MLP neurons of a small language model. Each row is named by its layer, matrix (up: input weights) and neuron, and shows model dimensions 0-127. Each number is 500 + 25 x the weight over its row's rms, rounded and kept within 0 to 999. Numbers have three digits each.
Before each neuron's rows, "fires in" lists the words (lower case) most often at its 100 highest values on Wikipedia text that the model never trained on; "fires after" lists the tokens most often just before its 100 highest values on Wikipedia text that the model never trained on.

fires in: "of", "three", "four", "several", "two", "all"
fires after: " of", " number", " for", " in", " won", " one"
L5.up491:530493474526493507495539503473483499500508483496499480498527510540510504456502538502474471502533474480481492540526463483480506543522542450488465504504550508480463524481486514516472496507519500487497513530507462516505417514476482449504512483514523506443537450523488500514483515459481509504501467493500506512493491477517467507510477506514516541491478536554518550520497505486499507428475

fires in: "a", "its", "an", "her", "the"
fires after: " in", " on", " at", " In", " On", " to"
L5.up163:485486505491484478477467516495520511520519541445544500520499468518425512475535485474509526507507494481496477502539467504527463507499494475510474489495512509526520526496475539482477523515480481516503503541511511474532482501468548534476499478529483515472514492536484461483485494465512553511521481485443477519521498519494477541460521587523502532503521487504501485516508512489500495464471

fires in: "the"
fires after: " was", " in", " of", " as", " became", " is"
L5.up454:515484486509534524453534507493517468472515519459506518451475518526522526520462504474472470496510517505487515507535499508522493522469448499503482479522483494478522503510461449476534511487438496495481554523455496524500494513504527474489504458541527447479507432492492526510536490481496502523528424518499470508530497488516480509483499496524457519452535510502512515512491468469501533494496

fires in: "6", "11", "9", "10", "13", "7"
fires after: " |", ";", "A"
L13.up570:490521505504494463487518481519484415528515494511511511516523489464496490522546540508523504458481491537487507499507482522503466516524506486509466500543524494530453556531508468524488521487476489524493525531495498497503482514472484516514489501519510510452493513521485533511502469500477494498528513480486517485481513514498462523524526532528514522452507537500473488525507459507435480492518

fires in: "the"
fires after: " to", " of", " on", "side"
L8.up495:493494480513527530489456491502488451538516517442514532486488475519483521526454513467488554470489525478482521478505496506533506547497495501489519494466543476506453539529492510486532503470501506525466468495510473526517462495488527481456494515530492490488517485549506425537496504467505486524485492505467507460519511477513435540484560538508454507466520490519496494501511464516480469506498

fires in: "at", "as", "history", "although", "al"
fires after: ".", "A", "==", "-", "H", "ed"
L9.up257:538511528438493537443488493518516461523546484479492490531543508502506530510514504457497510482518518496499480525510536477470451525477480451506477496510502502456544512490474487501465543521458506496504503557474497523483484525475461497504505463521518492490488493507525489502513497488525518471479474523499489515483508498495499493479507521476499485434514507516487530501492485506465490530471

fires in: "the"
fires after: ",", " of", " between", " where"
L3.up460:503502500503556462534450465490492462507515502444480529496486510513499517521466521464465497479538540458526518514475476519523518538492516510497500464546497508478449523481497482481543493499490495507480500484535520511482444504475541447463481503559550458467535496525521522514515490490506471499492464529506516472520503456511484490497520543508471520440525505494479509527520483494482485482512

fires in: "s", "of", "to", "ned", "nl"
fires after: "en", " (", " \"", "-", " T", " Women"
L2.up41:484507491535508521507478527459495441522543500467541539504467508541463513487467537505457528517548481484486498504503484510490498500521494474496490459527540442503460501477475511493476492494479502526473517507487500504472476536487557455485502509509571486453514465533524520493516545485545488492549448497491500502523513495497460489490527523501472503488496501501535509498494507472499500477470

fires in: "the", "a", "an"
fires after: ",", " that"
L3.up98:511517506500506506534429450505491471533520497459498511490453471517487533543477532479471470502502545475518516500521475528516477541500477551516495456494485497483463499479480484472508491497464488488500504447494467511524490514522511475477499510521495489500547467507527541497517460478517484509523450511479492469520519492491494514474547508528455499424527500491480515542512495508482521527521

fires in: "it"
fires after: ".", ",", " as"
L9.up538:482495496472559524487462475536516496486506508484505524508533484498463473499513520472537510490462536488548474507518461502500475492486475524479452491475488479524537472468537452449502526484509486524492466516470433501530507503484536485486486515510501499476524479469465514505512481504516538481501514515524487455463521506523505478509542539483472492493540502519492556494508496503503446491516

fires in: "which", "who", "that"
fires after: ",", "),"
L4.up34:538521530501499534499520514502523497480518498506510473506504469502469521517479495490504460471475511472516540528475511501456488492489451507478461480518481503464493499517519465468507488514504504441498501510499514520497481522530459518444473488530494529486504465495484529465516490482508496521470474489487504479506527505521494526511536545546422521442525498527510512550518499466514488478496

fires in: "it", "which", "also"
fires after: ".", ",", "I", " that"
L9.up241:501500500517514552509450506500506481520504537462514507504524491484434519522491494454498493507489528478496509478489535510456512515507506491463505430496492510477437552508492460497482527478496477492505546482527457507546501511456492459509500489497473496490502510492484490510493490537514497530512482531496497461449536522553449542538506523524509513448533508519494507521497495474503498486509

fires in: "not", "also", "known", "often"
fires after: " has", " was", " were", " are", " is"
L5.up501:504551478499542532487505449509471481451511508477506498492466506511529525480467524479497460471529527473488513478541497525459517503477496506510523487510508537501500499461507470488518509488502492503551559561521472477453482462509534455480510475526512481502527469499472484511507505525494509527509465473461474492548488510533434507524516509546468470496503484550535525534503452500478492529483

fires in: "as", "to", "since"
fires after: " such", "ording", " to", "ition", "ed", " due"
L5.up165:508494497521509530529494501487486519486520482517486524551488504473479475489569489485516514487516478490462515528472455500468488536501517466438503481526513506480461553483487505462481503486528509492543495519530489464502501460483492550480537515517468574509480491558497505477514441487492460489506515514514488487517511481511502518492544537562501508490488491518529480502469494501503476445479

fires in: "a", "its", "be"
fires after: " had", " has", " to", " was", " have", " on"
L5.up161:516502516476516518495476453465508460500473532466526485491493472521521503504537531496481530503479574490494505475483507486471538563515501484518491505478507497573511510490473455510467517526545482488508519500462509504454475516535496490507545450528491479492499465556506486532488505486471519522502472452445504493481514503500492502459464523528530484520533503521498479515537508507512503508481

fires in: "s"
fires after: "en", " Women", " women", " Sam", "omen"
L2.up64:509522501498510511470474501489501484502543508466546525469479483530469508499497513494444472490538542481524530482520488533526471583484518498502524463547516479477484502463461517465521525493490488496460528485503473550517485504489535454488474480535562485468510472552534497495528524494506492446524494516476490476517521475502450480487507503494451487498519476532496547524526510507469500491500

fires in: "s", "academic", "chicago", "texas"
fires after: "en", " Women", " M", " Ch", " L", " T"
L4.up601:530513511509505478466518515515493504475542447509494546474491513531492500469517490501461510490500509466523488487490533501521484529512461517504489492550497476522472516472481466506531511486481497521442532495478530531548513479461534491461539489520508521465509470518558538519491473478497474494458458474475499489543492485517486496489504499521485507462476476549512495519506520500466538525500

fires in: "1", "2", "species", "5"
fires after: "-", " (", "–", " Spec", "ony"
L2.up326:494517513506519484472448472511514488473511505490500525497473482453485499515492494458522515463500546475521532513471508525491471492536503457499481482571533445536461517467507518469476485503467514518491495542494526491539508503485497464491525539575539475460526508526523516525517515481503524471482492488487478482467471497513456473458554502475516503459511485477494525517502489499454483497507

fires in: "as", "following"
fires after: " the", " such", " known", " The", "The"
L5.up532:507497515513498542506493479485543508560507459506574564472523456464459508485496489512520474520487510501484483464525496512498491521512491468487460495529525498503529526504459499483498509509496510433489491476510475488515491517431539450513500485501510450512520534515503482481502454508531490526537515481496502499560516500538477540492510516542466501474519497463499500503511511505515448494508

fires in: "5", "4", "3", "1"
fires after: " (", "-", "–", "\n", "(", "/"
L2.up526:509525486482515491468484469488489496481567509513515503497522484455498495497487503471477516494491488507523502548479496516519512501486505534509501469528515484531482541475501492486494490520467470503480530509480477556504476498444479470490475514565555532499489501488523448537540507504487516482467451506491525496500504465544454481499503528481494490487523460538556551510500497504465487467485

fires in: "also", "which", "who", "while", "where", "and"
fires after: ",", " He", " has", "),"
L9.up624:511531540493498512475478455508476488509514517484529500514452463462512518534511533460550493480509535512491552529463516486497515502512447447447476485494541518488494508498521505479484439517477526512500536512495477468496508523456490510476497497514499502507515508474497526515534489511454469507500507508522474472505518484532476514533555528496432501503510472532484499506492511475494485509520

fires in: "a"
fires after: " is", ",", ".", " as", " was", "-"
L9.up366:496526490485471493481473484471479524531530496494462499529494462494486507492518482440534525529507506458571536459527502507519504512486475525498524504502469512523511527518521489457491497487488478555495517534465494488478470534504467506512487482501477455496485485502512463481479502486515459483513519578493474510504539509486496495511475566482472464462506478528554504495510506506508485473511

fires in: "it"
fires after: ".", "-", ",", "I"
L9.up422:527527499521541528499508493499458460537485490475508510522491466471488463506502528499457546528531538478516498505536569529522502521452498489524465504469452509456528510498495451471465506467492485540495505526464520528476493484502484506475519473499536465495520480513512488517516499519524504475513453497512481470467522488538481483518516566516476476462511535472491529500473510512485499487499

fires in: "3", "6", "0", "9", "7"
fires after: ".", "–", "-", "#"
L2.up313:488539525507465499519510460518513474517555573479528545482470477476464498491489497494492518484503500526466516564506515488524506479506510477499494503552522477504476490489453500494472502515465471489458511467471486506534475506492492471485496483522506487487530514472510494504526513502487526484482482494474491525588514482491440539485521517473497517476511493536507517535478500503446503469512

fires in: "1", "a", "0", "sauron", "da", "2"
fires after: " (", "|", " S", "-", "–", " T"
L2.up544:509527521528491471498508501499472483495516516467529472485445484526505477505476532499518523523514475452510502527537514503496475544502501449519501456534522493470472520484449513512533506510463461513444490510517465545483456478533478461511506499510523463517540453498510499514542527468492481520492482509491493521518560473482448495477515508486470532434529502525499503515539509541468548477503

fires in: "5", "3", "2", "11", "which"
fires after: "|", ","
L3.up237:498517521544491517471452495529482540496532484475497506520465476544463483474492539493510465503562477466514522492523446512512468544454504469491491448519519484523493533505492506507505493536456508495468508492531481484525481487494529468479499529513489481494480467491536519479534503509464495518516476507482536490562538478496510490505520511504426501482497518547511505508498507506455509465492

fires in: "as", "to", "a", "hearing"
fires after: " such", "ording", " the", " with", " in", " a"
L5.up537:510483489499493533471492461433546511537550487507520511528490487499474477466518528510491477518500496483486493496538510524484498504505530433520513466466536492523518534439490470466483531507504501442452526535492501484530498523518511490439504446505516508483536528529534442517502492512526500510515517476499503516516552548527466516486513488528460470488497469531537506494487516499480503496512

fires in: "be", "also", "by", "apply"
fires after: " to", " can", " would", " also", " could"
L5.up603:480532470537516525494445486489480503481518513508482508523510473528509517496516495466482505498479551459509511525555502524480509542482507480446502487478527492478481549527464537475484450479476521531504479476493495482520501488474498501491498481514469507526481488553508498505515491519482524490485521520497509479545547519546484512443539528543479497491484525470533500499453509437511474515486

fires in: "japan", "league", "france", "party", "european", "world"
fires after: " the", " in", "|", " National", " In", "board"
L5.up631:542493517490498536489546505467527508481508527494513527505534491496467541461559557487490489520466508464475497500494489505510522538442481515488509470499533494490547524515435537470527514534464469481504494509457478530489473502475541473493512464529510482501476496495522512507487477505516453480500501475494448508564527533518516526472510461486489524469513466519490502494482486502528481528481

fires in: "3", "4", "5", "ve", "1", "2"
fires after: " (", "–", "-", " \"", "."
L2.up613:504556503481483493526514505502498485486537528469573523461496494498484503480499501514493496497534470497478504526520482522464519532497485487523486472524537534519506525500479515507475521493447477516436519512494474534498494513495481511480531515502525480504550477477482467525532486498489528491528448518498470488550505508550481531496511522462511483496519456529516522507519498499481518464483

fires in: "also", "born", "was", "again", "declared", "mayor"
fires after: " was", " he", " were", " his", " age"
L3.up474:486528496526509463494513481497532500534508506493479468482481473517516494467487564458456502461529537519511529540533497498465479531496535506506477460480480516510463478470488477496449479511545523479511532525503497500524462498464475505517517475523485474490502475515502466502520514505501517476489474497541484501462543497533460517471519535475500503476521498496522529537489476485468524494502

fires in: "after", "during", "monolith", "phonon", "emery", "would"
fires after: ",", ".", "M", "A", " E", " I"
L10.up419:573499480487516491519443506496477475529551513521553479495527500500480501501526491478499517510497547540502479467492493505506446495536487473452513470494496477481491478459502519505452492493495548492427492499525447474544459511449498477514478505502519488488510493525500473525536502504534477456503508499538493507523509481500526514459527523538480480477475523482462556494501512503509481496464

fires in: "1", "2", "double", "just"
fires after: "|", " t", " d", " \"", "-", " T"
L3.up499:515572491517509517518487502520458442506534509471498468514481471504494501465467524489469509498542480476521481508522520521484515555512467456521496506496537506503516511462494476501451482462491485508460504498464504515509508508495551505493479518520529437477556516491479469511570495516556543499472498508467480478493522473504473493543501523505485508493520460566521518501508480507465529498521

fires in: "became", "appointed", "an", "a", "become"
fires after: " was", " app", " rem", " bec", " he", "om"
L5.up302:487515465504477466484495488460485486482488512521547514498481465472514490472514546499493562527479515484483504488520506506502487563516489498503436514532472464478493490477536507455490485533514507501516516482528442497527504481496518498484480494542506458489508515566518519541501483491524532510473443489522498503448544497501491530442530520550469499500549479460542505506531490493476500525472

fires in: "of"
fires after: " one", " number", " List", " House", "%", "iety"
L4.up98:558520492486498525501489492430458493501500466506531530493496507532453523521544575498468475492508501451476494529475511544514503514519495473501504456486517481490511521488514522496468513518477497505519539506470518514529464517514459460481466471497521466522523519486509506506490510508471489496467491566505504510481514463522504491523527507516478515470504467520456516544519471463485493497516

fires in: "a", "an", "had", "were"
fires after: " is", " was", " has", " had"
L5.up273:512531483461482472500467463482525498498471510501538490498453508498499476514533511459493501497489532479510502534479480544487505528516491506522504477527503485484511477494511482438492484484480496511513490540514494482508467471491541467518493478547492511499534486554497499501483459500514529495523492470518483511497512486510484515477489560533486481461579490473473530544506518505466511510470

fires in: "to", "first", "united", "no", "website"
fires after: " the", "-", "|"
L8.up480:493483494520515486483476477519538496561507515521499505485525480461493456454491503512499481546548548496501488531510520491510538505464504475480481501544531481519535481494471529480490487487493473469524530499501473531508479516488475439478477485511569511473541448473497515499515467484481503499483490487471517472506523526554507535511511520483476490460519460494498532512538472461484503461497

fires in: "the", "of", "his"
fires after: " of", " against", " and", " that", " to", " among"
L3.up5:524506499511530487502492474501529463517516534475506559483493502555461522524477535518485545492525516472504516501492524533491506549482508500498490430458501481470444520511490497488491466496485494497465501461463463508525449518528545477456478474518512493494533455509548505493514475488483466477504488547482489466542515494490491514505545498503474507465511518514477515532517511464487511485514

fires in: "the", "or", "jody", "taekwondo"
fires after: " of", " J", ",", " T", " among"
L3.up188:537502490488533503498484479442539497496505520440510522452497513547484530516465545505475492483506516490507490490473479529549501560481472493486495472500509478450486515500490497469549509504512502489506509515490487522505461499492492446475494490526526457486523501517512495493486512491499482489486459553545513433513537477526452494512519522511427529465512499532503524543522484488463523489511

fires in: "and", "in"
fires after: ",", " the", " and", "ia"
L5.up216:502501493493499548464486469481478502510528476501508497514475484544497492493472489498497486525488500493554499490502527563493503530473485514478510501552502482507502534409519495458500455476463535503477495473482538554524503515453537476509500512505510517515508521533516513498564483469492432512537490482480529514535516508469473548447528515547463503486499504508506506481493498535485529503508

fires in: "more", "never", "become", "referred", "lived", "remained"
fires after: " rem", " n", " bec", "fer", " l", " was"
L3.up208:518518512499554500543490474490497496529504522470510460498478510511503536490505564484475481469509527501471485474483503532522533499484506527513499501476460530469487482498495493478467518503536478493503513515485456511423475499498504484503503440514493480492478458521488484531489494504476526497455452524505479475513515446529499512510532547523493508493542460507506551516524455532479508498479

fires in: "the", "a", "same"
fires after: " at", " At", " of", " from", " the"
L9.up249:523495503485509471473500485483502472508502530511551482475511526539513479481547480480469486500522500511476518548525490475557503499536483489494484478471544511506456517468482531444522515507502477463530556538507503500572436504488491480475523509537512454484545480512520501513551466491487537505497528507473513467528502514514480523508500536482497495453478527520518505510481479493449464468476

fires in: "of", "or"
fires after: " one", " number", " List", " House", "%", " all"
L3.up545:552523480461499498487459489472468454513490507446499506513492500512463490516505530508474520499519529483504492529490538514498481545513447436474515488505503505485496496488470492475483495527443481520536538509499497491485474508509515428477476465516517479498546513515525478510515523512515525522493424554521515489495528476507481521505517541505475519480521483535505519539533457486469490489507

fires in: "men", "ha", "mid", "ye"
fires after: " M", " Y", "H", "M", " m", "J"
L10.up355:525511531499517521526502479464505474517465530545469489487552504507487452524516483479499470505484527465519507494498556511522504490487473488500487452506480520472501484505463545456494443463510503472447531490501470479487447524503530445520520469530563523532521496543525508521495544548494502506539496478482483504498540516510516494498491489524461484457521498513478497515516456503473482469484

fires in: "the", "of", "become"
fires after: " was", " is", " of", " one", " are", " became"
L5.up1:540512494470538491478517501475492448549473517511478471498489496514526504498536508469446461523514516469529515498555442493520516506495514493520508507495480507504494489485537460465526465532501484466498531496519487557476492501485485431533495499556554486484496497509509515514502476527514473516458482508547454489483483464513496487462476524517480515487514490502489517518529492494479499511496

fires in: "united", "polish", "syrian", "family", "french"
fires after: " the", "The", " Pol", " Sy", " A", " The"
L5.up196:492483485472515530493513462463496516517472521514566539474518494500460527491511500500523445487506521494490509463512487477527535508489530483473469485519513513551462489516528484469532475472475522498517531538522470542496465492455540487486456482539527476472512473493522503522523508504532480530529492494493521507561492503505471494450463508505507510457511465485486509476468479491481503523504